config.toml
num_hidden_layers = 12
hidden_size = 160
num_attention_heads = 2
num_key_value_heads = 2
head_dim = 64
intermediate_size = 960
vocab_size = 4704
hidden_act = "relu"
norm = "layernorm"
norm_place = "pre"
norm_eps = 1e-05
positions = "learned"
qk_norm = true
attn_scale = 0.178
bias = "all"
tie_word_embeddings = false
parallel_block = false
init = "uniform"
init_std_qkv = 0.0347
init_std_o = 0.0
init_std_up = 0.0347
init_std_down = 0.0
optimizer = "adamw"
learning_rate = 0.0015
lr_mult_qkv = 0.7
lr_mult_o = 0.942
beta1 = 0.95
beta2 = 0.95
lr_head = 0.00501
max_grad_norm = 0.5
warmup_steps = 391
schedule = "wsd"
decay_fraction = 0.94
decay_shape = "linear"
final_lr_fraction = 0.0
batch_tokens = 8192
max_seq_len = 256
doc_mask = true
z_loss = 1e-05
train_tokens = 117000000
max_steps = 14283
dataset = "wikipedia_en"
MLP neurons of a small language model. Each row is named by its layer, matrix (down: output weights) and neuron, and shows model dimensions 0-159. Each number is 128 + 24 x the weight over its row's rms, rounded and kept within 0 to 255. Numbers have three digits each.
After each neuron's rows, "fires before" lists the tokens most often just after its 100 highest values on Wikipedia text that the model never trained on. A number after a token or word is its count.

L4.down510:134147070145107128127102152109159125104122186157147138146131112120145119130091153128141123148154085098125117136098117145127147106101131185140089145162152147086086112080145106116120117121112129078126200076118138114141177092166102163132136119110119109123108179118125082145120108099144098132115135136104125172123133125137097141148115133114132121102162105084133139111157138168085115179127121120148137111127107121164116177154109103137156157113139130127154129132143135140144142130146113
fires before: " |" 43, " |\n" 12, ";" 8, ":" 7, "5" 5

L8.down877:132130144098070123127136110129117104144136145119109112157131125150152174084175120108129136151133115143160118147096116104153153095140106134151154123097098086073155166126129106116142117171109152148110164158130110111127075134114138096156133136147165161157172131109131101086116127155110132130130125136110136136182127135148104137132192121124145129107144197151157119123162123138127105116125166143118126082104118097124136148121097116118151138131084123128118147106148139117133047093119117
fires before: "1" 35, "2" 23, "ich" 4

L8.down458:117159128137100115112121124109133110127099120158131147129140139110125144158132132106133127080123124139133159118153107138118139125162118083135147117139127147117137130147128155135126135098127130113137141161159108154130001104133119138148139133117136255167137108138137134109127084137155115138141090118128124122116130117100130145130149101101138115129121152128147123124138122108138107146104137151126135130122107142134125145124114102139110133138129123114134136103144093127126135132141125
fires before: " He" 19, " The" 17, " She" 9, " It" 9, " In" 6, " There" 4

L9.down889:129096164107137129134149140091156093101160093139168143110166139140084144152154135144126166146145118089089095143145130146133156111154104128141169142121136098102116125137146116131107141124075145128153113149104139109142140137138138114143148142132128150105118139147105147065146086123105082162121121117126118153122108118100111079106161164120154169159115169139152149174113107076141106072132122128105071114140144118153130128138131112173138135151103111124138163096131130110110151088146180
fires before: " |" 30, ":" 10, " |\n" 9, " " 5, "er" 4

L8.down393:115191118128126139120123173140096147097136128086151142107140105118155154178126130107134105130105139116147131114155115187097114103138115149159118090120172153148124117125145120149108145106124104153164131122098170090142092139146138106142162136113146091167086098125166117091110155102142104160146142127159146112116136121132137118129083116095136147158105139125100094127105152100122105103148146139143114188158092115142097107084134137126116085177137166137112143141081156114097126160125123
fires before: "8" 19, "9" 17, "7" 11, "th" 11, "3" 9, "1" 6

L9.down61:130140145106115125148138111148150128129161098147143095167112147133118112125116127128111127113132099116132128149154145139107097168137107128065139190141114131145090114121114102109107085112078137082113116175156119156161151116124153124134114144127141064142137084123134154172093140157151146150152175164160099135112155133098125136137120065123108135144173082135095134130113153142120121073134094140104145149125121144127151146134170135120148167133107093132096138144159134163108106129090122
fires before: "0" 26, "1" 25, "2" 14, "." 9, " |" 6

L4.down285:147169131089118140204197114126125154145128114120146115119113096168110140118139110154093134131134098149085159140172111131097112122157136112130126115111115126130120110158112144084137113126106110147107149144119097126161048140163126115145122123117088149152128137106090089140157127134131126166122173073105127130121180126161130115126136142118176103102114143156135103139153140136115168150172143131099118090143103148127161116143116101095151098119110125173119161102116142127143120107116114
fires before: "-" 25, "|" 16, "==" 13, "===" 8, "The" 5, "2" 4

L4.down592:151089130128118150132137106127121150124147090124176109128105147104140121121117093175144152115126091119123101128126163105135144143123106133164120113101143117119156115133175107130126140076082127145105102119126128130125107134165096180137125088128113148136099152164099160089077133146108165131176129113106121116112123152171121129078129149147091134138126104147162106128150114217137132140126093138103082120136123117125126125167137160132154097094112141106148125172065143115119127157140145
fires before: "1" 28, "born" 10, " |" 7, "L" 7, "l" 5

L4.down348:129157125128081139129090169121127105115100132123111118133140163139158143186104136093161117145112144093139119130109151125096144172177146134113125165133162125085161112128119066100126158094144156125159129141130137100126174096140118169107119082116152120129067120114100122144132098111108075118097130123161155143146116153136163133137068163151119127133128118120098125110145161175100114168141120119079151146113108115108146154159116136128142124118154080110136106153111128127124137141147103
fires before: " " 22, " in" 16, ":" 8, " on" 6, ")" 5

L8.down945:155092133125148168163131103157132112148099112110120107119103130144146091180140165113105112130126140104105134138144134133152158181154107161177085105121112172135141088131187123123174147127156124131101124135105120154122125135138101156109133169112144122156094108158121129129117140153123143071123160115117112176163085138117152118111129147138162150113101103121133125107169129173116152115125103134118072138127102096119123121118127113089142119125134152115104131164099063084121146101096117
fires before: " and" 20, "\n" 16, "." 9, " (" 8, " at" 7

L8.down374:125134108156127151151121177149087142141127123117120132082136112145105147144092097130085153117093089166121136116125138144117158142119162138101112110126142126154148120125143109118107138135116170160139119105075101103132122116149140134147113116122126133129111150174130139110081129190122144093129162147144078107087140167157141113132069150112146170123169157100140103151151112115131120165151119123074121170151084115142096102121155102140157157096124140156112105101074103133137136131131091
fires before: "0" 89, "1" 4

L9.down773:087091115096095101131060150120125104152132152124131082111203134127094141147133136154154141094133155096094110108126129172105120099099141071150114069133189108136127149111118174089139123150091165109150167137134150136154166144090099121131151136144102110133123158133148129152157118126117123104133129138132126133099122165153113116138094156146135134145177140098118132107137125092104112162103142145101145133129151147140133120100146114176152152128133137116142122114132141119101118095158153
fires before: " " 27, "0" 25, "5" 8, "2" 8, "1" 8, "3" 4

L8.down22:180160120141136136109114130141126128130125145123118150104130129152110134176102085177121138128118095134159171076088129138155145136126105133113159130110146120124164099105087167143110119109141108124136079104108095166143115165105133106144141120116098124136077088147151109113070099156103126123187124095128130147141141104110109127144153121119146137118127128149151105115130112091117144147170152121156082143124110154099113098138140169093135137113136118095120143201082168150146147112136138
fires before: " a" 32, " an" 18, " the" 8, "===" 7

L4.down714:116119133173079136151117144111143093119131084191116141161123148124136125084109125145153155135120149100101141135146145151106156193178148101102134111120141142115157088198128098147116118106119149121159119146139140097155117143133099103105127133148152111111084117126105145157117074107144117098092109098132185141097100136131129127124087090148173171115091150158093096110137134133137111147167145122110160113118134110115085125140126139115133122163118118132117171143122128141108112132151126
fires before: " " 30, " in" 20, " on" 5, "ey" 4, " life" 4

L8.down333:130149094105119101144112103152161106126134108116110145141140137143092103134118126119085159157120134181131114141102160136107120125129142129158139123122138157099158137087111162141129091102096178143100091158133120137155150111103115092091103093209174175156146135114118136103114121127138115124142127136142125127133162107128128107138175153117134100088130140137143108159153080114136111140126164147137093083106130134123139131136150153127177194085139136146103155115122126112107106138073108
fires before: "2" 30, "1" 21, " " 8

L8.down259:150118143109151126137098144131156133106093167126112088126089132139107125158084137158108137088101051170153143112136117149149124116100126134104121132119142163141144138077128139098153125103138115161127107143134119147136149117134154109137144131128107136166062063140121135109133136110083144118116097113139104106152140082123136167133108164126116148140120099158138125093181143114142116133156118131164075111077123113090107135113147125132141124107136115122156163160142169123145080147160096
fires before: " a" 21, " an" 18, "ison" 8, " the" 7, "s" 6, "as" 4

L4.down480:177100122133100127103094166110114130114110172128106110098136141153106153136090163134154154152103152131113120132083136143096123143131108127143099136164139148121109124098157119114127103088092140114153164094130134105165169097101129112119152101102111116123093120128126097138143079127113071144113118154187177113156139144125123173177111112158115103092170140096120111104120158157105128125129105138128111177120130141148103140148132117147155179154118138136141129134134151131143120139165065
fires before: " |" 48, ":" 24, " |\n" 11

L8.down705:157110155151099130164125153123135129157119110098109165113161134147100151152087146158139154092084127136124139099088091152093130170101118136091081095134120125178151159162158125103095157155132177115112117111102086116076122112116143145129108145096132141137127102137143128120147124148148151120129130088129080116115153140115112109139069099107118132123099142109126112154153120097091134136173131109092115185130123143161123147163150105143160141130124153112127113090122121137167097093151122
fires before: "0" 100

L8.down782:116116146105139128169103080156117117151125129156140078175181142124099120154144114122191154173126127180150145129140123106107083150118103094144103155133117117108126097110105091137093137115094151124108140139138105115118098122105161102142126161150102135111127089144125142132097103144127115128134127172128096131085144146120180163118137156116125137173139081103196132107178113109113117141125143143131101172156149097132125114121120081126117141132146133098111149140117138140131104107175122
fires before: " |" 43, ");" 8, "," 8, "–" 8, "\n" 7, "-" 4

L9.down661:091124155167112143147092155110131132125107092119128083168105143123141175130138138160128115145176146110138141193149125121130138096156107140127150166117136161130126116139103116102169112095133111116099091164149129158119150115091115125140121169128135125083136112082141135150120152113133107141090149156108119085098164148138137160123114073110132135136126093153125121128100132159081104161109176094137122160138155113108140154114086106097159123133082157115146143106144142104101137178133146
fires before: " " 23, "1" 12, "9" 7, "–" 6, "8" 5, "im" 4

L9.down464:165111176093134116096186138126088116129105129119114138151123161179153106153143145127098077134135121116102143114115145136119136132145125151140096112140152144111137119153177095155150146147120112144085129150109110150154124099095115107096122163174142100147129125136140092136115106162130120140093175136090070173120114124117103126113154124143152103120157149141128131165141126160109135127149120156054100180092160126126110116130113097118075109106114115141100120158135111130100165129116131
fires before: "\n" 17, " and" 14, " |" 13, " (" 11, "==\n" 8, "\n\n" 7

L4.down250:129122099096106168136116169097132125146094160113049134106154129104153154143105136147145153152121183124096160139098129177128136144103116154140098128127118112104114100155126137113114108079132197155153115126153117116138153136120111099128115133155147121120060143154136117099109120096094136128109149117145157097147109135116114146136084137134152160122095124124122117096098122178123119143122149094132115115120083111148124170137136133108119128120177162122141157163171093121175155116124121
fires before: " in" 18, " to" 14, " by" 9, " at" 6, " on" 6

L9.down141:113128135130130145140106126161113125106131158120113124174163123142080085119137050146180167121113086129170109175074125106103120163110124092144102168122111099126138130095111115146114140127140153135134148135122144145128088120123192125134113147108108112142111122126103137104130105116104116154183109132127128147098096101110164146121134158130127158200149161123140155115141113127132118154114137146135147177107155101159144111146107096158132126146121132131123124175083118109160157096120135
fires before: "9" 27, "2" 20, "3" 13, "5" 10, "0" 9, "6" 5

L8.down337:112118150164111109092133089118143131108111153136152111115129082132182127111102148113089125129121110138154096141134126140166133180148124172137140137125122106159124108132140135138122133129118121153140109131139148088096029124097107129108111149200114140145100108153088134156101142114116112134112159117131145130125120110116129114121096138083141125146112134118130119150126110144166124121129132145119091125137151126139108126112114144163128130154140122128122157081118126145121255141155130
fires before: "1" 60, "2" 26

L8.down639:132125127125136146105117131122133137129115138134102149137160106126137125164088123169134118134118107107133141130087114179120143136109106121144113133130138113122161128075091110131135130099080135126109110098136094155154095160148120133146143130112101146143070135157122091159084124138091138155185133139121140138110135123104133117130167131105154146159126138121174102110171118135126110120150111136173069135103099121139114094145127141084121133084160106107123139236089150154144162112147142
fires before: " a" 39, " an" 20, " the" 7, " also" 4

L8.down346:119121136138111126116115163122140115172196144086129157117120159142128094134118122123179151138095168124127124130116159169145150109157126109138129148135156126132095121155143132079101184121126115135141141109128148125128173177146120161098145118126108102141110140104149113121097125090128164144163146074115097110096078119163160086133093147144151153097107123140070196125122160124151123130106102144080142122149137129129098108143134107088121098121133114143083125144121103151117117124147118
fires before: "2" 24, "1" 12, " " 11, ":" 10, "D" 5, "4" 5

L9.down124:143117153165068096174113117127141118131132114116104131141163129094128121163105113180136105111120098154144152103127122137118095175143112119114121102108101107156172133159158120142111164146152154118116146183125064155070091148139133152146088128103147137169109129156130146148149128140141144083106116093105100166141135107119112125168102101072128119125109150124129121095154126123086120128172170111135143146133136134160110137186138112128141096154101122121133119117120107118147094113141124
fires before: "0" 100

L4.down429:148085152136188108104127148130133179115105151111103113110113112134203127124116162155120109126121133145130102167114148132106102132123142167160135149095134102098163061133119159138095101150136207104058143124131124147115103121146108137150125128101134111130111114150122121135130128132131141110109164142108166129146150105160113154154068139139127156123188134122136084139155155133140126106149134113096122104115111116124148151111100123071115126097136133128145128145126121117164152134105100
fires before: "|" 29, "===" 12, "-" 8, "In" 7, "The" 5, "M" 4

L8.down791:151101134126121102138128109140114128117111134120113103135099142123157143131125137132128129124108120128098118143134161144130112124136118091142173125098123136108126117149137131142128118106111136154143130148137146120122000122108128104138146125164126224152096137150126147145105145146119135116127127137137148147140130133119120135142102128135125137147116131121146106140132136138156123113128134130115099122131097125134122122144126129112131124133132115153118156089106127106135235119157128
fires before: "The" 17, "==" 16, "===" 10, "-" 5, "In" 5

L8.down739:134141137141097132114116140144144119107110178181094131120134144097101158143163093139135110106143148142137144097102140093118121124168118099129148160109168170130138107126125115094149082141104150138097141153170111129124085103111155117138071159119149206094110101140116090126142086105158130145147111132093084094139151118131161168112100127147098095128154161128174128125083126144129106146113105156169156119143107133117116139155137148126124120133138158124135109099106148138146145083148151
fires before: " The" 38, " It" 13, " In" 4, " A" 4

L4.down290:132118132112149168103076123105126155140148121151129116178149123094114139123126081131071112161108098124141135112154159137125147139155108161118133136131123103149078159117140131121127103110117147117168136150138171129098126148115103126115117122156142117134111131167111106063113138109138114198138178088125129080135113150087100156151111174113127123115088105164111153133094137113157092127122134125074112111091144121175149132180117145144165130166110091152116138129144121124100136134121132
fires before: "|" 34, "|---|---|\n" 10, "|---|---|---|---|\n" 5, "|---|---|---|\n" 4

L4.down448:161105125116138142122156091135122155140125096097162097106133152118109177103117064124152105136177100128123143120119139096173147186159102180150129147129085125112132116096170138137146122110100089140120123148140136120118096150207094183125138122150114122137131105128103130122074147171111137121156100083129102114158119146143121148109140137141133139138137125149146154123117095147145104146099110110093106142138151102113134142117135146139158097110107099130145075143111157124134163158112136
fires before: "1" 47, "2" 31, "3" 4

L9.down208:129097087139135138107131182138141144185154155104124120105104112141090089155129130125163116135124157141122123152139112116142123102143114077157121120113154128106143097148130156111167147132162115113136151093096099187119225162108139127116109117107145108139153134153120142147152115130137161117150094140119115157136115128139109102092145116186160140120145099110143095109118126121128114147142157143145134143146119110125165116132127092116148111116160111114094119120114093106129053123185143
fires before: "1" 21, "4" 16, "5" 14, "2" 10, "8" 9, "9" 8

L4.down369:152125135130127099137152106121127138143121081127177121127089138117150110110112111137132133108139106096137112114122155126128120122134109177162110109099094135117152114149148136163132120106097094116129079143137104120121128150203097188109124146129125124133123158178122103096114111130131179092133115103108132106135144176174159134133124161152109107135112137151158139167139066191170087140105103104123099149149134129138094132110111133121153114097106100091159102158114112119125165133091113
fires before: "2" 41, "1" 31, "4" 7, "3" 5, " |" 4

L4.down221:108144098086156099119145129132121051129132168083139110158103127184096138167125097127119108093143111131138128145107111134103103128149133135132113148128080146104150108116120136097112148118180130184154133139134091156190115113145153137160142155092099158124144160124099099111161121129112123116183105119121151116145136109162143140121152119148139127114136143096139129140147150115136098160133064136111183131118146137177138123147142122119146132122106106116094128100120113108156160101156089
fires before: "=" 31, "==" 18, "===" 5, ":" 4

L8.down661:162148131110120165179151092147083129163121129117062141127126144151156088130127134149114149132126134130112092157123108113161161131127143176124133133140120132124158100106163083116149146120171139173109114135090104103083117175106085107173089141151153119157115099154109120116098122107115122121120145106108106115119122167116157142115141107119109133143102132138144129115117141146121162143098149106114124168097147133124155115143129133114141094126135185135158138130154075085128140077067133
fires before: "," 27, "." 12, " and" 8, "\n" 6, ".\n\n" 5

L9.down664:102133122146141097145121101120150110126133112149119167137168136140133083155128143119122103096183115115115118165181164154166124134152121163136154146120112123151130096113132084120144127150128066102122142156131129105150192121139114129062096128100092151150127145107107135111090101120125114132118120109091171136100092120128136116111166104166099111112194140138151125160132123114099102129128111140118120153144143155105124117096148086100176118183123128104142161152145169127119128113130132
fires before: ":" 42, " –" 11, " |" 7, "yl" 5, " date" 4

L9.down180:168132104116119140096134112104090142122080139085147127135104151161152142092144106147136173159107121117152053146154134120158122141133147133101156161168162175112123129112110149157140103104117119135149154110114176090166105134115128185133161122145111115161122086111117119128160069143140120137118169128144139139123121100165132119160086101128145099100121142124154088145105141120105114116103092142087132173139136126145108115121111118093138112142113123136114145122090140143150173117096092
fires before: "2" 20, "1" 18, "0" 16, "+" 4

L9.down303:157154107108106156125119156113117143186154109155152114139141126137129096136104100105127144128073126149147139148129134152119126119140094147116140117110125157110112134149100143139139162069211143129102094112164119139155135171144091136137122143132144142133094130144109106133125072100140185101137132105142086191136129093127117177075159133114143114148075127102130109135109145143103152128146087102130100165133119133115160132152100108133123147093147146122147148126094156140116112094120131
fires before: " |" 46, "m" 6, "\"" 4

L2.down669:110113104180151122125110135162120158089160124170126124118171105099137092111108145172152090095116101150083112145130136141091092169111135152139149104140155131098136101127147152140125101132106151098075127124147162165130099068118147169152129139056128141146133110144130118128152148126125112147121193176132122092162133127115132113108096146119120148131145143103112129118107093159171141084122127095133151171100122105158148121125114143127106141136140098136156131114163144141098127122109112
fires before: "-" 81, "|" 11, " " 4

L3.down33:121158111149167147120160139131125165140098153127110101053121122112158127126112139106110126134094094125113102131134151123111127124106143162116153122145115182121142112148160142088125135126110144134140119190136107101121021126146159139128143128107162150144117118129168131150104141111140099132086141140148151113141135155150152098111112145079136140113126138146125120163127133137131129055169143144105096113138088105115127102149113178112128147143108124164134122094154140102127148112120082
fires before: "-" 45, "|" 17, "2" 4

L2.down460:082115123099168116131086156108121096131150137154102149145116118156103107136154086131144089109159135127154135114109120139136089137119107122112123117158078125127173116108105077090121164138133090145139157135104135141159094138116110125132132144115087131121110151109141146073107104108125164140198112120137124122138133107131105148127142120148139090148143133098168140113154103106128109132137130118127144160128131127152158110179139170147179149112162085120090110134138125149160183107196122
fires before: "=" 29, "==" 25, "===" 8, "-" 4

L9.down440:130138127118160184077141139169101175096115113144141123106144159148140153103113090108132153139141122130117148167144147129124140122127150173095168146137125113132071103108135088130174112103108125136129119144141155091128150156192111167117093124149114099133106103144104137134099130108096121143137152112123079078135111132122157120122135137129120140109146157142112146166131104165151122124100111133096124099115091129158126106081125132107165134113129105156111095131095169120115199162110103
fires before: "1" 27, "2" 23, "3" 8, "6" 8, "5" 7, "7" 5

L3.down272:106104111114139113110085155112121103127136122139118139130135134135168115117144105156112117123149129121133133148119142155139140173137088135123140128125117124100146083140130085090132157086134137122116126142117121118158097156110107129147084158127098133121093142112142110103078118129152179128175125089136077121174152107108115187142162115144134088154149110122173149100154105158077119165137153118125133134105120135149100112184137149129163142145103081136141120128133124144155212088150131
fires before: "===" 19, "==" 18, "=" 12, "|" 5, " " 5, "-" 4

L4.down926:122113169151102147107127137119118120153111110122169122186116109094115110126134092132094134191100118156116132121121141153096183100187107148138143142101144136162102147122150105143139136108128126143167095118128135090143127160104112135113086121161122121116115141159124094090124128112125114164146136087154127118100121138126106206100146140137131164107051110172125133114124089128138086139128155144074122128124124120152113125162128112149138081134104134147113171111131117128099130139160119
fires before: "|" 43, "|---|---|---|---|---|---|\n" 13, "|---|---|\n" 11, "|---|---|---|---|\n" 7, "|---|---|---|\n" 7, "|---|---|---|---" 7

L9.down574:126145147152132121181115072163136105119106137145119100171181129118130109096170106119144142088121092099117125121111156122152143089105100130138143147161104107122110127130126103142171135160135132061120123143143131134105047122143154152148120135167110148139131085120138142120121127075155105114123124136085128103122098121143113100153138093125132150193159141130145164132151145113159114141148184146099109130128152118123098106149142123140128088140171120135122098110150140103116150126091108
fires before: "0" 34, "1" 14, "2" 7, "field" 6, "5" 6

L8.down670:141135127156158113101125163144094108171097148109108112119140152113113167198115101143119131121135104134167184100136118123140158135101138162108120102157142113092138085101161155118137120127145086133122095122094120186155151149121149088092134106135124121154079072156119129068083107135107115103138129059126177105149141098147111159130127125146117132121120155114133118117151166145137130141124144144133083124115128149108161124155127118126132134094111148107110125152104165143114136145122146
fires before: " a" 28, " an" 13, " " 8, " the" 6, "born" 6, " also" 4

L4.down422:130116144135142181086104150114106116110130120139109136169142092105152177122128094103082137174104092152127160128117162120104129130168127187115109147116134154165127172135104126118151133113138128164180156166134139106136099123080158092153112117127129109108107144179140108095120125099111139183147112100150096082117118143110095162138138126122152150096092100125125151124097098114128117082111149156101139128097146108175144126156135131134118149116130100149105131140137142152078126144141135
fires before: "|" 75, "|---|---|\n" 10, "|---|---|---|\n" 4

L4.down616:118134115093164154115170100132123120132124074100159120123139142139094205131131071104138145074155119152119136085115103110110149146132140150162131153181111117122118147108160117123147142123081100106123112149141119192099091128188120180127109122140140108104160139102113168147071135150093126128136100069116100126158150117122158139103131163108157124116122124138133106119127148146146138112116112111136108128131108116122177140103153132123115113105140115177123108132127154120138152142133144
fires before: "1" 31, "2" 21, "4" 4

L3.down337:123132122125105137105129119110124112108144137138116119130103107130117093127130155159125130157124119154124149109114121153107114109154107150153125128114090126123111141163153117117132130130160131115129141062121105089176166087119126101140160171095099128135089101127118092125085146108173098115147127132159160090170127164135092192155116201137132121111151124101103090142137120165123151100176084144133130080135119127149163126110144150092143182094138108138121107153114135154116157104099125
fires before: ":" 36, " |" 23, " |\n" 8, " was" 5, " of" 5

L8.down474:130131141164132134078170115154156112166170102118136132131134119109101061149139127137136127090095114152160139127142154138120104144112126160115168125092120145139103137162153123148115154113130122153119125092114083180114131132139132149178127139097129099118080093148123114178119106118147146122105097103114097143114088168109159156118175140113126122134082105148137111127141177184057093131119162132093129137120121084115138131128083152111109116140119144170142130133137128115116132119120112
fires before: " |\n" 28, " |" 20, "1" 18, "2" 11, "4" 6, " |\n\n" 4

L9.down716:130132111140107160235098095125108139097138116120094117151110158167111115133097094136107102131104160120169138146170093125132132091169125077174142114113123124095091140100141148116146119122134090115123101179155100140126082122128110126121134150116108158127111114128105129122121085155110160143129101112116181116115139112134116150105156151150178161124109115159119128169149126156126166119117139122098088168127140094110134124157170120113127136110122119119123147151083124125141124133147124
fires before: " that" 16, " the" 11, " a" 7, " to" 7, " by" 5, " as" 4

L8.down518:138114117126136147120111157109134121129116154147110146141108162136146109111116074140164088160122177118087102114145137122114147118126132186141126155116147144181148113124133110076158125128110090124156086105111137098160159139142101162089133139135133098137151102109142150143126154110131137159139108108156110089122076107101196080112101097142140162111150133119109138105137152131149093182097100131106105147116141101111093143138157130085108124145175115126106142157161154135159148140122150
fires before: "1" 62, "2" 25

L8.down199:147125156126146101107117133131124136117090118123145093121106126130180127130125147129121124127096109116138127136128166141125128130108142134139144118121110144133107111151124124123132141122120133125136103118137122110143000146109124133130136125152141196126131141181148138136086130135128121100121131121119143128135130109116119138119077125135147127146112144123152103146128112147147133127124144139126100120124095120119106156107107136113104113125124130128126151111136147126154255156137125
fires before: "==" 22, "|" 15, "===" 13, "-" 8, "The" 7, "In" 4

L8.down590:110133116112118147086123143136114123115136097131072107114140148150159147101096136105150123163153144122111099132131122131129104142129158134117125159127146133162139113164128104130125122153101135152131143112129113146099128093138163122149124145119117113184100092097167105138128145203133135165086158205137095112096117143121108136137103110098142102121165089140139058140130133140076122124108115129159168141153102100133142143118086120081125151128097117170084136112132169136132099141158138
fires before: "1" 19, "0" 14, "8" 12, "7" 10, "9" 10, "4" 7

L8.down905:139144143149098130121117110132137117131053135184111144115124148135131136153108145107119134078119169124146131119127123131108126126196125087129158134116140172111115139138138119149130124074102137113141138175115099133124050108133125114155111127140104230151125108172123106134154040122153133121134103099133114132131174137110131129110135062138123121138118178116151104115105116134150125154122117157135103140147118143128130129125130119133153135137132132117122128083125113138130145117166142
fires before: " The" 34, " It" 9, " He" 7, " In" 5, " On" 4

L3.down729:102124120112145151124191116128125111135066101105144141142174108115100190109155117145113115076166144105126107135125121096122145126146127148087152133129145128112112131161139125116147097135069127152123138132132130163132129121158127133128153092125131129128166139130081128149102118146104137107117128116133170174144139104126138109078097115118150140127073153133129111131150195097119151128107139096103103132129125154093146128123136133121085111161076144180117131100114154123140173112189145
fires before: "1" 42, "2" 18, "3" 5, "8" 4, "7" 4

L8.down492:122124151116110144147140109155129154137152123155151137150115134126174127130125155122131154109117114119111083158103111129101160109110132176133160150112106116163064068144109105133097156137131133124120105130109100173141115076137150159131138103099100166133105142123143137164130141096166139134152129105070072141179067094135124153136158149140129144127098148132131111134134131147089129103179125155101137085122109142106154150167127110121171130143125144082139114131114128121170135110094103
fires before: " |" 40, " |\n" 11, " " 8, ":" 6, "." 4, "|---|---|---|---|\n" 4

L9.down453:141146144097092100086108170122160127094156172123149110138180123151122123114123130134151162135144134106127115138146094093135182135128149140131130110106110117151159135143082116132101141102121158137152143128098116131121182111130104146116182129125167091120116113099146152146167105100106119140135149131140146150124064130149153111126125132120147108107113150148121094110100155105141097070142103064165160085130170092147143145144128118154119098096163110108128129121112167127102159126153147
fires before: "1" 38, " in" 16, " " 6, " on" 5, "2" 4, " age" 4

L9.down480:117133101130083133114124137103128128159129153075136108151109142103139171128123158084143127129125127098134123140137115098121103153112138132129094174171138140151098113112133129124125127088101157112149110159129130101103117130129094124171144126150137086181119098131120135141160094175176098150109103148122136187136161184124170136124093145120118117158128093128122095137123151158125101097059088119136118176170118094154144134120108131127132128160099121125149100082145120144134163102112119
fires before: "2" 28, "1" 16, "5" 11, "3" 11, "6" 9, "0" 8

L4.down160:164134080113150142231133117113130121094143156147115090119135168157133125164095094142071145103138098142122121109110122160136118120147102130118111154157138131083158119096163105149123100150134118126142140155099098111119078098096128152119114136163153123146118138119157103127103105108175109125105118130103105166175125165113137101132137127122151135144148145136123124108152103146143119121108166129133123127114144127145152118132150090091182093131121113103127147136136156129135078161076144
fires before: "," 19, "." 13, " University" 9, "iana" 5, "\n" 4, ".\n\n" 4

L8.down592:128117109101107139102173153161135131143144132104156122135102136163121106143155152128153134181171127117141086101107112091110131111125151061174108126156137113106102137093144158136110133125125117121128099116110159131128228146110109127100123100138121111120150145106140119122127139104066114152151128070106150135114082099149134118128116124176133147148100092127116116133129116115173097162142163146130147125161115087100127120110122139129136119166109108167132132143139128120137110146190122
fires before: "." 24, "1" 14, " |" 9, "9" 9, "4" 8, "5" 8

L4.down105:139130130125134131142173112136119145133105087150106107144112155136140137096120086132118133129146112136125108097135163119122113121121125192110100152126086129093134113167148113161147127116117110113093133141131115102134127116229090156131114119134111114138113159152133105104100101112154168092141119121131102105125123142159132143123151124136122093142124125137151142162146066214163138142087148117070132146118129140106101133105104113136160139099133123095157153118118140121164168139077112
fires before: "1" 38, "2" 31, "3" 9, " |" 9

L8.down859:119133149137132142092134103111119117126120111146167116131133112101144143127149085118153131134142111119145137161105154113110123100150121142128122132166134102092122134098132093135156130134108084101155099119156128144129121141168101171089095132181121128126173157117127137136112178097112138110133138124094092147134092139154122167116121147084144108127160131141115125141083104177160119140104115120135120148166088143182134138094121109142131100095106138137094098175117147147125238139121134
fires before: "1" 53, "2" 44

L8.down920:151155140111123153118147141168126166149105140109131153138147125144140126120136087123153138145139142151128089107090138123086100134120102133191086117128105151113126145099185136139110100115083137118128141109128127081133112166109131142111173133122109106135125098098144128121128108077129090147134105114171154112110107079100134104123160111130125158101128161121120139088147146132109114145134210187138127183126133089114101136109108102130133110155133118143127162168128172138111103160099141
fires before: "9" 20, "2" 17, "8" 14, "5" 13, "7" 12, "6" 12

L8.down878:148119132114097136078144170124109098105150102141132119124122160133131105164140143126137087174149156115157157118142107174132145076144105147122129143121148135101139149106136123133128135098160101130146120119095130130121142163122135141132095115119131094182098132091144137116078181074137165153179103124146150165163086131119132132118129103140133112100141150154118162087120113171124136120113085094111091151162120153166152076111091137110121119127096137129136078138119125128084147137153145
fires before: "0" 17, "2" 16, "1" 11, "4" 11, "3" 10, "9" 9

L3.down699:087148112126135144191130140120129118153124119149082128133115169142145129131146088131110137143144148180130084127107152177127113147176085126136121126109117120087144143094115109126105130153135102086150132095119120113127132131108130153135103148200145151146123135141159112112102148114138148135087092071119117107137164141150160178129089143143104153096161158116197153107125153109125044123115123151125117145145103113128144118159117104118142104125124132144106107118103112126099114132121150
fires before: " States" 51, "," 13, " |" 6, "." 4

L2.down607:151129119120125146119099132125121127104092078100139120153161150104084196135105083120114127120145080122137145102145138085123152133131124203095154140115107119117163125137145119140155097113090108125134145141128167112135078112245125127168161111117117137124149131154096096113088136130115122139113143106145120156162096129141147129170147095147107112108113116139111123151164101125132144115109134119082110129121124158144131168152134132137145117108133108147134137130128132126122131166094101
fires before: "1" 24, "2" 20, " |" 10, "4" 9, "3" 8, "5" 6